Weights of a small GPT-style language model, trained from scratch on English Wikipedia: RMSNorm before and after each block, rotary positions.
MLP neurons of a small language model. Each row is named by its layer, matrix (up: input weights; down: output weights) and neuron, and shows model dimensions 64-319. Each number is 128 + 24 x the weight over its row's rms, rounded and kept within 0 to 255. Numbers have three digits each.
After each neuron's rows, "fires before" lists the tokens most often just after its 100 highest values on Wikipedia text that the model never trained on.

L4.up1100:141148153120128157158197138111114127104135117113099120147099134104142145171147118108150105129139140115111119112168144129106128083163170143136114127142083128170089117138118126093112109097117169132122131099105117121085141134100131111144113104152118138149097136111114127127155148118145191137122135156110113133150151139142148111146119088113098138105134132128132160105151145081082133142104114133066111125080142100137128120160139129132146151135133131108112125170139156120139156122080138096124146126115126104144168149137154129132100151125157130106126096110136148128142131079148175138126118110119126167150103147103118124091115206113107098187169095130116146119109157112154110132115161095160120185095145138089133117154141121151069136167116157162171157122114107111150130096167145
L4.down1100:152107110119102161106088136115146157162125130148126132092169143153104122133069108152122147140125118138126111128118110136117122149146084123119128110117173113097148146109127122113134133158113107115178141184152095119133139121126101153129150136133125145126163130118099146128145105112103117115126103153148123104114156126136147116129161127108151114149154097135106125160135119125154136143140141113130183127139118077106146103121120136134155148161122117151134101107066081139095105153086103107116123142137143172154142108146065136118143136152147114154109119178114144171105067158103137158135131161143099098083094099145148129147152071138086174125116119147163158176151116164102155160106159144122096152135135122153078139144131148119148127117139114099097112116104134126151127156131133
fires before: "1", "2", ",", ")", "),"

L2.up224:168164158140166139064124142137138165097149132140126153133124127105114095181095135114145108134140169176108184180138098145106127170171120113135162144144123112096125104068093131125095129152153106142127105133154161140080151124108126111139147087158128105093158092112110123073165134135151147120121191132093134130077134122112140129113125140130086084144096182130139140145107128128135137119166102105143118156142092133112135138127157133139125130105153101101091100139151127108128113110118120110130136106123099133098142126095162116109150162123105136123132100160103141140127161176126159148121183115122110105102161104096124086057118125108107150112151150145109131145101115127087114139118140155117162129116149150151097126083139074108095084129141119141098143149130153127087125145169158
L2.down224:125089073125110149168135128156114114152107121113164124100130130143125117092140151149118139093121106073141069097102167120153145105113116175126117138134114116137148123146154114126116096093126113110143161126128118114168106173150128148144115162094117176132127150143115129189123107096117125137131112126180100133138137104109106121163122106122201178114164119169128138138133141124156121155119130153129159107136141161113094122110124118107142108099094137143146136135126154147114117137139187139110120126110158133107116156128113173121135098109152103124108144112131109154134096080118094146135079132126125152149126114160139119144117128133158090123093139098139139121174112109185150095145136125120112114121126107136136115126103148146163190141085151101144117132147104116135114112094131
fires before: "\n", " replaced"

L8.up304:158085131157113112149097111158081152112133156183104126067068159139111125117131113155126113116113153162160108151131127136090150134147127132145097164117194136102173135106137109146143114090118065116143078102097117102141174131139166125150101143110130168109120171135109127099156152142103132099097162131092160147138163127114155117129142117109128159149143141147115097136126090117147132102128163097098130116099124119145138127125132129150126163146089119152104116112082137129126110146107139152120132113169136168171106148123120117117075136129092096083124112154120147158065143112116178151160135146092146143097120121107159158145110159108127123173120100105137161115112156135151147148091143103103109126150119123152144121167097133090189089147104102084116161099167126100151133121138107
L8.down304:083187151095081157090127114137150110140124154147115118132131119132099104150142128104176148133138108079106137128153132100157137090130119107160118099115145112126136166143126133124110138129106176109124166141111158103108159097149155112099125123128154075167162143164138123135141145155148159150121163096046091177117136129135132102142112114102159139147111100134128143128160124102115130117117110134112146110148130136155090141130137130164107129113129184081136104158132130164128147107118156117112167154137127109136124123097179175148093139162147121124131125128144108114191146129108109148127101141108140150145111133148117139107115125128120128093102105092139140147173092090115082104113126140110087128109105193112181153128155128144147134111098117165143121116142138181136146093125143
fires before: "ed", "s", " |", "ing", "d", " to"

L8.up29:152162111134109102138075150128174088137099141158133160151125124120127139111151122144205117132075119131121102122146134191136165140128133134109106136142085130113099164146104115089184138114157166154146113164095187157147136102157124114172127109137122097143142139148131092157104123085127132146162090136078131135140148101114112117155118107137126118168173097127139097175128123122106106114166133130134140165122144103107141184161122179099156120134125112113117145095114098137147171078183109110159128088137124166135112160120117147103109117122113134144115146126142151123126074106150106141120089164139120143101118146113129122130120132155200078098162103117102130103150111144136127117153128133099134106115132133123138102079154114119106141115088121127123096128139076106132095108121128
L8.down29:126148109152153123153148108133103131136104083077108142121090122190111105134122129127101154115150112129093081139134147117120101142132139096124171092125103138166095110132118150123099127103154143145127138139183154137138107151121147158149157169108128148132133123099095137155117120144124122126134148118117082118132154119104153114141170113151136153119154118120139157124153138142118133123149144177126132126102149146141130111159115161143174104149122137179118119141152102085163092108105140147085099117177119097106109158142102144151134140146076127148163102160107133114105082117125095156158124131104135134125149150100120145105115108109108096125108089141090176145143145065102067076125170127143135131112111112129113133151112147129143133171084148146143158141134168130125138135118131
fires before: "0", "1", "9", "7", "2", "4"

L4.up727:143139091125143152092110158114157129163078115104115126111116100108183110154094127106102121181110109147087081123083148152126137113132148155135090113128121104165109148167145145081131178146133138164109110153144128122132139130140117148112113110088120169137134112111134132145129092121127138119142127149120120130130116125113110154116065138116105126128124104139106112109112130135137100137124179119092145169102162123105120135129124137146110171160137113131089175133077143182094133109138173106093100129065090101131100146143107158092125116160127124114109135109148102147135119105089131138120128119106124121083144099124154133098116159153146146126131145119080130101094208118118154127114130105142094117171096084126158120091139125119135090143147179137145114137144142105130135136158157
L4.down727:108119124086129124087123153173129103133115123138122120096097108114115165120134147151123147135166115127124131156157113121107119102126133146137123096077126166153129141118133085125112126121107121081106154140149110119137140106097130113127139135120170140105135077110076137111171137130109120109137130130111103119123130080133123113099142135104171096117136141134140125123112073112113165188104131156152111118162099139148143127141123104049127183174145160171112123098118129159150119127140109182148105114129120107130135083124119122148165122094148162091165136190116201160108109133107119139136154175124095177155161166146098069119145129111134140110131103120132154163125125064118073170109121127143142096092114159141109135123141140142149118116154133102142120122118139141168124141113104
fires before: "1", "2", "0", "9"

L8.up1137:117105141113084140144144123101181151081119146118116095122128136158104131107113140157114108118151155093151172109126124156103143135116126104135118091132099128148132073073153128128091126135145125138113121169133158120149152125149151111134156070130073141143134134127095139136144097106132095147118145114065130135083146143077158117134108102148128110143103152153106091083124150082118112093123159127119136096140121114126145169131149152150077094133087135093138126109128117165105124092154118123133144114121107139151159089100123129163117107084122141147139143121159150107105142136101082146124124119143149120153099125140127119139151099128161128085107121148166131140117094148168152133118159093153142097132101133132130103157145109132105145113156117125107112119098117106134139137106102
L8.down1137:048085162117153169140163147118148109140105132103118138129150161166125176098077119134076152112170142126142150119136164121115162131085079133131137103129119092144110120146153129127119130106100116138160166132133116096139158126169116120132094141109182105123139122142148091123139126172133146147142124113155150090163141158118104138116112123139081112098084150124134105146140145097106102150106122158097093104191161152103136132159089137116137138139149123117144127145153171080111156116119086131126113123147111086102140172103121101121126107124113120160127123139075091103152092103158125124119117087128091143131175115113134147162139127131108123177171141134098074121138138174136112134158122106129157124085133108130096137117108152146147127123125156133147128181137128135137078159111128
fires before: "-", "\n"

L8.up410:154145124104157105130101124151124124164189125121087167108109137106179096145072160148122120131103132129130125136127173131145172084134177148155116132121098160110169143112122112117104092137138141113085069162126156166122146120089141081141125117115158130154112136098119124130167170106173130147132157126127115104092090122147173128158140143128132127136108140127124065188134162086123147151104107139160116136076090113110129115134092170151128127153112105076140137123143169106124144161111115165121129127112125142107144164140145200100122127146117142129126150141152144126153133173112156142138128133132132167161129136167137123140121111121117125156077158086151128088134143156146098094126117121165131142138139123109137109093115150118151149116109092134165164085112123136145164169131064
L8.down410:139119121091113113144105113127142105129128174142086152130122107160151139152095112063152076095147171137112107126127150116118123097137117159131108087101165122138144078074127135117117137167176132136132134113112130133153117127138169127121125139135107118148137129120117084160149142080117121099128110143146124133101115133129122147149076125122149147136134143098103107133172109143083158040131107114130164086098153126108090156123123112167163084171119145138157105095165156115161089174098139159095126168128117154123098154112116135128132117131086140126163113099115106142103084137115077099112137095158124051109135150170130128151111153123144109146111124123126121149156187119129107137139149159191134150080146129161156136113133133112108139134100123134130148087106186124124131128071112
fires before: " (", " |", ")", "%"

L4.up1076:114162060113146145135147086107145111141132104174164119173207090138143119134175158106160160151137123156111132141149150111142160112138178140098119103138188157118116080119176145094123152110115118102103150118090133122141124150119179117146103151146144145125098180112089072135159134162166108124132139108128154151177147088120123095154118115176120096173183120130128126112096131149149156125110180130134122130134113109101121149148108136124169123107101137083157109144166164157172159142095134153145116129115105148114082129127137147136139133143140126162111102117130147120145163106095082147143130177145105140113152128141126102102165097113163125083171095095092156123168167134103149137122117110138111124147100107121128076157151120154169137119090114128123129102095117149133128112095133
L4.down1076:142089143118132123144113094099128151109120129104133135101092118071109140092101142100080087110134107113124151137112140173171113168121152108166134135110156151103122139136093152140109183121107119088145139123158102163120140103134095155150122077098119140123136087169138166121123118127097127123151115132164173105090133140098128132062166156083114142097116153134113121141135160128134112134158090115143112088163115091131114131124127117151094102101106139160079129127095095086182135153137142160106142127110158123156157131140121139142155102129162090133153151141120133133117143179147159123149080091105135104124134194103121074098138144170159141139118148152155108135150097135141139070122122139156142135126164150130068128092125166107119150107123147131159120177177096129117132138123127
fires before: " |", " (", " A", ";"

L8.up1011:134133139122105107117115139161121098127122152132126115103111123123126132105103143147153117123133140097078157132123096167104146131132146098146072141114107129117152099075152116147120121120122137072136128142146108094130124122125161121096104163136131119121103116120132118122092145105123142136152151130128165074123157111146113167089132132136123156105144167141148118126104108093102070080153127115129118083118107114116107141119109172099128179154126095159132124160143152132146125146118117117115134150135139139124188096159118141151156127079139125132100168113160145143124182160106089131113073143132156137125149198125132140128097105129132075094148154150128117121119115067153115150108111128130163098094109192133120143159100131091141075142116128193057086114146130168159107099109124
L8.down1011:153131131100153116145125188124119140153139125111131115110137168150092157123117129095084110133142156110125155120165139161137175157149106112160113112139194100126146094146146126154146130089117131118176126142178135140143163110103122128134175102119158108114143134120097108101139181139093103139098134172125146137137113127115112109112138114110120148135106117138145110151124164127159179175164092126192142109128127102132102163139142147103123166162156132130113112177124138116130138131098151104121113096133147122102109123131112171120141148112090111144135160115140128156150108155124118146129158122112128113141095118121161110135159092094125132127091178138114115181156166135112139151096116168095147148128143151124096139161169103147105108103155136093172144130135135177134158081092144
fires before: " |", " of", "s", " in"

L2.up70:126153151114170158128155098115148130112129138107095122088118143151102147136073161124134111140153120125106146081125157179130115122127124156144144124151127138115124161180117113122153139135125119141134103123160163143170132156161140137144181099143120147151122193120113085160124142160128105132120155138103137135126080119130150094177178147108136112171117123124115154114094125103136112140148136148114140097167081101119164104139153148134118159135114121127128109122141151154141111107156146113155147101125173130125166133121151105174101185102126118122143109119101144137105102142100062147142100124160165151109196137104141057121115143156081110162125151117166086065123134144120111117134127102115110098143141094127143161149097108151097137190149121143118163175133129114136122148177123
L2.down70:098120129118089148110127157090094135125111143184128183129157123079102129096168105153178114133175133147152090108138141128151111158147151133149136106109138149140134100117129123145102172129124127138100141154096141119120163077085132151142082139117102080132132117136124169140108088119121152132158122146129103129130143151095182111108122155128153200113117148139121130095136181152147143138105116117168147152113125157102120162119116125156164132081064138146119142109090113132100110113078111089155089111129140123114101097147117191105128104092127137106097120120155119122136145075113170157131126167125103112104053106138119139119129153130134121125153129178119127127182096110123143101121143143110118148138111153137124144113091171148137146105075183103138123115126146108122147132131109
fires before: "\n", " The", " He", " In", " A"

L6.up855:097135164151092146149161146119090142108163118112131132094148095100093164118111150124123122118100102144123116129146134125121165128163116160111149140167091112160163143134128158108122144148131154101132134118109118095147114155153158138157165121103125075156134197140143113131116108155144123135099147136157118175157107122131179135126127080127103127158126114127075089138124133126126136099099150131112121161145147091155087116144107160129125157126120175091136131162135130153086103117086114129147095130157089092106091153116138131149100143152130107121129127138137122123117108157148137096123143090081163117098123112121084127089102106158186179072141153127125118137143087169152150097154106097135137095145143092182143143195110117130142106129170098100129108132138148136117129161103143
L6.down855:133150101145128167163152131167154131117136180128123124164161133131116168083093105117108124107124124184127142080149107140130122163085124111150132099175180117169133118120156188116106150126144123172114122129115100152146125133117107175105100135161147113084146112147072158155146105108106124161110156120132113130111121121135142123132116189112167128088113113109099124130112097110132125082149156166113132141095113126131145132152131104111142084113154098137151114139148110094177164152146084144085163134116179108129154118124125146099125161162114150151108120103146128136135098133118129130151130136163130149153080133167137130139162134135143118152100159093132099103197157118161149139155166110145135094122105178111157154124157127126092134122121168143121108125121137157120144135146158
fires before: "\n", " The", " In", " He"

L4.up262:137159149139156157132125149141147149097098181128183155153124112117157139128131114122134120150151105116118147102121108167165097135079115174138102145111128104112116143097105165107102118116146118126130099106143190120178089080113179150122115151106157125113132147140148124111137122133095127163104106130159161133139110195106093123136096084155125112135148139114115155124078157129135130168101119143130143133099121103141152131137174110163147087126103115101131117082149117130108112106097086143164170081141112157143140125116096119087111103158105128153082123129106170137137144120136078162109144150145136099114141125133114123125111140119117113158145146141134109092114119162118104155166096124105098114103089133097109132111153147154106136145124121110167141117140193133124151128111104
L4.down262:127144091099095103083118106122139091161128129135073132125144121101118077090113143112126093088120123126120101126167155123135151126126111116148142136106092104051176141161127124114150120121136127143147131110141116116123149144131078126161134158121101172081118139205125085100128142104120139108126171127129101100153101117178131138111123157131134142141133131130150123099148057087141122131136104117126164136130120124132159103107117152102108145156124134132154137189159118123165145102115116141087093137105115108137215127117199102140190109124146158119128122156108121137093170127099141187125116104132095130118101129135119126115119115138102134099105114097137156128133110130187109102158135110189167121141125131140102125147109133108132152139158095110119093136131138090121106115158120
fires before: " |", ")", " (", ".", ":"

L6.up183:137115098160096143079155103130116170111144118127112140164143150132157121113092116104110124183129159140096119159125121132160137156119178122135165093087137128125127116150107105109143122178152144132161159151123097104113108128134130085109134118094126092103149143134065119101103117135130151143097130120108146100116119121119114099150150092138117121126115150163110110147102112123128105085124095123139109076124121142115112101162145151110136174087129119172152150143111163101082099113112117122142175143164066135162117140131141138164121135093185138146113145100127121125105091122161097133141126098136140129130102115139143132127107129099092100116127181126138115132154172131128122150090106103125111105120116138097113105099162068114096091098131127100129109134105131154131116153114104
L6.down183:142129183104121141090129195129143145132121136121086134112120100108139128116096146083118139071137109123150167112110159147131136087165099113093105123164146111074108174147054079151106182096137133135114121129102122138103168096150085143141114135119106114185107162137147118114149153149095118134142165104115120090134139096188126164126142141103136116113117123104116083107163104161125155133148148093122146115115147109139106125117155112131092136140096115102116107145144092148100107155127094140158164110134117077154130151103126126127117141117108092169135117182123135118125138084144157135154129146187147137175135167122104132137152145124095153120123084131114146119112086126172122124175122156120156139112102153151118161099162161152140130144110121133089141168114125110135114114143136
fires before: "|", "\n", " ", " |", "|---|---|"

L6.up676:146122141140097167095080161138191159137112166123140117113138120115172095146100116135116096084125161117170142129145108109135100129116168091130126117150135158136140127084170182138125139137120121110109125114106145158165158109096137145150132134117154135157140132124181131065146165152120099109164153135113132121110169096107098076145143130161116102154192167093170113150111130098137100163133125087145152132131114104155135147101148120172133129165130125140098108104123146130107092113094093127156136111082128215124139099158124131150087109091118093135127147157103161149118152139188147119139106118107142140140120110137136188163152139097097134139121141121104088119121110148129108110149151178154115131096091123132123154131137124086117108136070147134111127126150149137130102162111097
L6.down676:135153095156112151140159110153090146104191121117121155138096175153098122099169154101110119124149107179138150130117112143114164126123084170129131113139067147134121146140118050111181103095126138127178108123111145107090098141128143127111127096097124134092137095120111094109113109134152145132105159087137107115144156111097133159133114124145089137144156131132125130132121138133139125120103113167121129133123155145142121084149153128108141093096124123092156092162160107127140114126125149181128112122166091078124104160095129137083148141158091161156115130131157092152123087132146080127121120126130141140135144064160137117114125125082140116132155115128187132137120126112114117126135161106141135079138154098124137121128144091120168134127127083129155124137149158146138158127130095
fires before: "0", "9", "8", "1", "7", "4"

L2.up37:138133121160130097128104092135167130108109118121119091110112104132120095118101146124134120122118126137082131124117160127141140129113171133119143151104147097104079103151155111101100151127163144105174139135093113128130117094125124167124131119209135122171151170151128093144090157135136138115089118128131114119158116140146080151116132111130108127145106104176135131123153112089121118121143099127122112095145114147102122135150128104160176133149093183130125144158140126122142121128140118139070148114102090154112113099148137133122131114157177152108147109084168121123073136137103152134140145125092117186145167159155128126124143101115128131143108174098174177193154123097134158117121131164150148093108118178154149092105130202094102157119150106152143114110141134112171144097140119
L2.down37:097105152089135131098140180110092131126147141111141171136163146112120143125132119138118128121153119123161128110137124102105156142157089129079106110148067176127177162123092143199174118113124105153093121126145167098129153132136119112125101147068125122099128077138149171132143068146136124131160170143139118121058151112112149112143132153112161135168131159086148126165117154150136131141142131151171129153097141113141122143105108141092068145110193094104119128116111171137117153111122112114156089109151115097149154146131116164151105153112121105137121093162131114136158118110156113138103128143109092109140132138142148150112129161084131119143164111173090107063104108153155125145113110130103095120173156102108092129174145070146181105140127152148109134150141148159102140113112133
fires before: "0", ".", "7", ":", "2", "8"

L4.up337:101098116104114096103174107103168163092106147135125161126111155090167108163121176090103112142131074168135157149124155122124130111121118141158108087103107110104134131135118151127124116130122102148108111150140072130137121119129085145153099123097125148133066123114114158131115126089094146117139141135164053155062132110136107139136168202120116138120152159125170146125178131108135079115112105126101126119112118147119078119143124125129122100127161138158101151131121169135132125105118105145172140138157153148150109148152123166184109145121091137087069122124150146131108117153098132119142126126092157138097115130103115180121146154120135107161091144112146155163090139164117121137116114120112131125146157172130116151156114111124108147142101133161119141139092069176131170131124095
L4.down337:153100149168154146130085113140089100180136092157100146128128109097092141108136087132136130115167176106131120117126115136145117152145183150093152131125192143157114122139105102122118165111111169170122135127106169075143143134109176115141139144166139112169179126134091114126125152120147133126140170125123217143141140149116136081136090144103149122108104111122092147149078119141121157199114137128087147127157115114137153129096085133140097176104116122133143153126150081132127091153152126124106080114109124127116124084105112107083107136092126083144138145124086125146127122094140164104122118133136110119121134128189098119123115103097150160120140130114125115132186124099115139138106106114135129124115118121144141126123161137147145105088138125068139112132140166121122122124155153
fires before: "1", "6", "2", "al", "9"

L8.up340:160129126154157121113114164119124143150142146073127147119130104143161171138108122096131115159180161133105134112092127136135194155109142178147127136152094159162093141134108158109102071156101145132065107162132180125164162110134126117129109128094172094162127111138134110072107109113102143132113120140164192136077093117127154136115088116115163132119140140128110148064090123104135162172145116094136095124114082138113129109139118086099116119166101125160132116137124139124117158118160149137138155113091153112170153081143108128110140121109119114138117103119071130143137166116104095079130157158132126127128119181135157145159103127098086095112119106152097115120152138101143126134143108083148129117135121136097125110093177141091116133151103119106162132127108085124100125120151131
L8.down340:095137129092097138151148110103138142120160078146101163108145152126127128157122133110132130078151084133118136086167126107127123114156113125132125104120114108118107153118128101121139144132136138123121122066124108106139083122150130132135198113174144143121116103136131174116131121145121083085105128148166089140107144145130155133169140108093096147089083144066150110147176105119069171124086133095098129116112152142111126168100162104109136112139087162142135145098154150138159130157152108133113127175119061126098166194119148122147133122138099161140144098119129137128148114119122124134123171095110166055144147099115155126095119113122143150142103146082121138140130121096107109179105145138118156143118129138142083129132134071136151091154154116127095131182129138112094097142094108
fires before: " |", "==="

L8.up1138:118107182102124113134088146148103134156158176126083095134125102123160134151077147161166131120106108088124117101099096130124132096125084164140097163102154133147100119144125133160181073101137131119131058138102117109137177114143161137119151148127173125100146151145114083101141100095149136111144158134174141135132120141090074110113141119150134115112114138131111093146188166151106108122120157139164163127147069112102159144110134111138156135127149145061091142147090133114142120080134109152130131109141094153134120160114136136122142167161101121167125150127136171164127144143131165105174073158126116061108145108118132146116149132118116152122141115151109130124154112142112156132156100133138134133133136136162134114142134072119177150167140154136112111133109147126142124090104085
L8.down1138:167089081143148115117134126152169170131114142109146180148160162131112131107091121093121130116125144120120125134136129172116130091148146111139111145119115199117124121123129104110159127148131150122144145098125081114099091112124112125156113113144091141082147137108118150116114178114121138110147172142120132115102160148115148121122120139082093093140083053093146166118135139112118145137146126091123118139090135140129077056081108164144102110122118133155169154156183129143111131162043157142113137136139139131133129155146164107131135104125115119077148104158113152145099153145128128111151126168124132150141157113173070121131118126104143146154149158151128116121140126154127155149145123184150132154139111131133082139117120121155108164120112146114085145128166147083159137142095117
fires before: " |", "s"

L4.up1081:115115119156094112125124124105090126125140152117142105148172124113110177122141138156107134094120125116119140138137124103149124155126135190122176132131138117135098104108090129123143152143139115133151112115125108113104120153112118138135138098133146080127139133146163115119114113122088115165131092080113106159140107092108130138147124151117123140155130143091101175124147109120195108164127125154113143117128128114133131132141138114157127127121157112109103155116121144077147135096147159128127138140139139136113083143201185149187124148165118081080102147097153105128129107130134110126113156155124106139113164141145112133136068120155112142119077114149148168137150159103069138101134133129116137159153109131180124157129102107117132143080148142127132107097128101105157141137112113
L4.down1081:109115159107143135117130117157149156125133085117127112084104166136150041126156138148148137111110163135136138127087118166092146103103113122133092111099118116155126131132160125127086112107121086137155144145111159142149149096163128122162096133131123171148135145118105145135122084138144140128156160117110133097065152116138137096096116136152143105120149126149173074119115121114109143117128114146101104159134130152138131109107106141097131105139121143161124102148151122159114125178094094102149087112155147139125162133079058128106140137104141151128143104120124126113143134129115130112129127120112142130101107103125146108087178140158140150134130135113125103137161145157144132129125161116135102100119091101090166112086128164108134140156123094171126153151145158123103090089119174
fires before: "\n"

L8.up926:059130092138128146160138117128137178178137138107108085153132126142136157117167147175131156140130136103153130130140162127097102140057114065135085130115157138149128091146109179158135100142130210112124148151143117133124139183130098135152112085157122116124137166126152154136160146126144132085154111096137126151063135106147148132118145130138108126145112100136150182128105138121123114075084164068138135128158126115175138107148117155092095103103124172118137098146102107158115128135154127137145131143119167090140151138123106134150155126134155149152123135142112121089117115131133134119088106155121109101137121127148123156112125100116138097098128134170119120125121163110125152133150098165079131152115123117134127120200110143156143115121139122143147139196152132102125120165110106
L8.down926:172114179120121136139116114140113150142105129106142190121150138105130093150130164133110110102160072103109114138095125101165101152161094170129131100073121115185133109106136093120087103135089127151089162148151148127103114085110122145102107176128147128172153093096121166129144157168103127151085106124146108068192126120152173151135102113128083141158092100095136088105118139130139140139186118119142134133124148110164121099087129138117117119107113132118126138136102109159121153102096087153135135119142083162176124133116142109115146131141113117095112122135111161156102148138173110137118160128173123153103132150147118123079142081111113154121164102096184114138094132162161114117132152111165140152091168138140124167157169109128127109139196155138127154116139149150138124124144141
fires before: "2", "1", "3", "4"

L6.up725:129121155154102115095143132129122120154081121129065152150113103128134118113126133090063144121159193127143146124135153140146120152112157133137113143117163152119149106152134134138123090135064111091135136145130135202139135150133158112144140127129117112093109123126094119190119132113152165184105111143144144139119105101115115114134147113147161104120127121113120144139163146104191137159137110108073109153091132136148136088147136149152129117105144086116148101155144116119172119136160157128143121135129110115125137130155097134166092092118116150128072126129150176172151140114144146126116147126169118109153077104154101129163144108160112134146112102132113136062155121079124128117106132106085162151131149137127106162118113126102107167115140091095118120117120074137133142124133128
L6.down725:142117091151117095119099139142178112134155095157155150101156135176092139131146125139114144181101145097136120146119129131124138086136114121157111108145107086087156110132131118094119166131141153162089117170089112130179151114097117089133131148121144103152155171128100122101095149095166144096121128185175114090132085146115118131110110140121099117120133128161157134146142129119156130070128155123188162103076130106098130145123129093183143115171099160122139166118116112111114104127097166155118108084107161164103154133145104165135140136135158123137148159112119122110136098125112112160127152124130115125123146117141167122131123188150101130126107097105110102180106116115136103158150177158139079141123102121134164115075119117118094136100153128133150140128098139143085129113114154
fires before: " |", " (", "5"

L6.up559:144158077097148134116137138128105087141108074113124094109130124164159104166098137128116103115101127150139128131138156121115140104142143136137089097163119138091104105089182120094152101122128172094137117136166115104141172149081136097162154105117149097088152137168117145102093148118124144116150136131134111063130123071138133150136172112116117184140129109170154136148122165115161105147118141110151130149111110115129128141122145131145126117117122184119119127141150140143110141142141169069105134136113162134170145125115181182153120140113097167107097092137092162120130144140147147143122129139150121145125157133114089097161120131130032091153134141162129109135112148117102106123114149139145123109116126100107143142149138107137098110123135120133115093152103139116112109097124119
L6.down559:119077091151147101131162124122122144129110139169158141122124107115166146064143107134135126102133124120117144142116113127167117163107115079102151139099094136140104141179107110164080165136106137141133098105141164137127111135128117146073123112116125124119123160118112143136105109106103147152109124118165082123106124146114108155146060132083094125165123148100067091120091151124121122106144109116128112113152142167129131144106099154064134172140162127126123060129102101121124128159137142164115153105141135156124110132148148113142139123154110119155180116120184109140109133132105092133097129105150164092147110117164133144113151152107152160127116112099119115108114138116155141154131156148109126107091137165117113098145142122162142129125137087116094134124193139131150181125086146
fires before: ",", ".", ")", "),", "\n", " |"

L6.up493:121109132127138110136105144132126088130113156188108142106077071113126082116134134169121135122119122161096142120077119114126146104125147151100074105090110120119152129130117104159083136174111104128150132137123103153128172096130153114120156138149115156156105138119116113161140130130121104187158123128118139144138137113121134113136110144107125148154130132145123146155149172096096145109137164112109118117100123133170140131123136131082118121100077065073116122080131098138106177103126119171127128114112125124129111157156135113156109126187122123109150139129128112134094145103120098100136097133088086167129081148098132110093092120112102097134162183102130104161098144126118119109099121138141070136107109119121097118111119110107164040142103120138106099159119120135151084140130140
L6.down493:167092126114126111131171157162079110143125139132154096143075117074146113114138150169114133120152164096135128074155124145122150147152083147153161123104116133141104106187108130166141115101116167111142144179114112152125108153146151130158138154104142142113113108127126125121106179107076145118097147151138101136136076140157119116138146140132141151107138135120119144094088105106109135115091142150156120113159128092116112148107151133173138164178133131199162150093152114132140101150114120104121133142167161145084108121121137129131151104083128118142118104157142147069124152108124126141196127141117175100171159163167146109141101132148088142126122121143134135097138132110152109136190132142132137136158130104159165107126142122136130127123144122148089150100157108128140138136104121
fires before: " ", "9", "4", "8", "1"

L6.up86:157103129149101122168107144104166092147146210130129177137146168096155099129106128146147091105096100108146110153115130125124138115098131153167155169084155108117150103139134146139135122077090090105088084075136135148120061142139111110135121099125103106114156132126154111141127132090160086149134131113074102127118143082140116146131102105129142152085156126145124105110134103118103144147159124122135174086143139124144093137132115125123142177113139119100133146125117136132164141129170097158155106116139120121105096157099098088133175138109148153158126120092147160153149156096117164135126180144125109148168121108079089126159147150142162114131134103170109080115067162139128110105096144152151139117108148150095149159129112189077137153090109149100149149083131150118145111131119130
L6.down86:116122130163143116132118165134141101095171095150137100130121164155108156161121152155099088128126170148092163126146161210092146097108112117112136132124159138115126140124144137119119120125113174120097146127116146105099116094126098158106108123132162135124143091110132183155106088175107141135160171130123158149103127118115116136146146146125135163150132129173100142167155092121109207145110128091139134152132136113112125139104068115108154139154118134164126108172143101101130129146159154112146116135145093096125095140151131166096090105125141128142124118147119127101109142110118126123100098163120084137191137129130126138158090103119100118140093129122133127137184168147088143139131104132143117148095130123145127085111118107132093125146129100150102133130118112140180121134154081
fires before: " |", " (", " ", ")", ".", ","

L6.up581:132139052111103137133129143152150129137112111109158154085103173148131112139102142121151083142121080132149090132134134151133143158164160138149152151140114100125165124137099138170127119133106106075118133124106124097170143133136114108120143115067143114163151118112106107101122127170150193123164142109157139130105120130124120108137104093104121120153154110123124095133120133117138124102113144115142164064120084084163182080141113091143119183142152134168117065146131133168149133123127084134142132120137100148107125112132102117163084156136141129123143170103187092130147128102154098160135128167131111111122112140119082127151163131131114161201155086122125091132169139120098150122104130158183167129137143116107123131121159146148139133123134119092134112121136121118131152123148152
L6.down581:140129119130153149118126148141142096114115101082128090131137100136107130107096108107107140155137145140114147128100131100158122085107116090152083120148126135145146141158142103113112193111146115148156142125129128133119128151129085155140135098117167176097110127150116147129131124117119100106119124132125103102139093100144175158151129167176125077092097134115133147168106135113119131148110134152132124147126156056159136155157124121137113130135085134104198108142076148132180156118126141095116121126134081122107133139129151136109149108144101120134127084103134128104156105125121114161153144156126117173136134096143137133085098126150127126120127128131156151110072126116115147134129136073109128085111129136106123119120119162100082125120106135123138125170120118165150109166126079
fires before: " |", " ", "\n", " Un"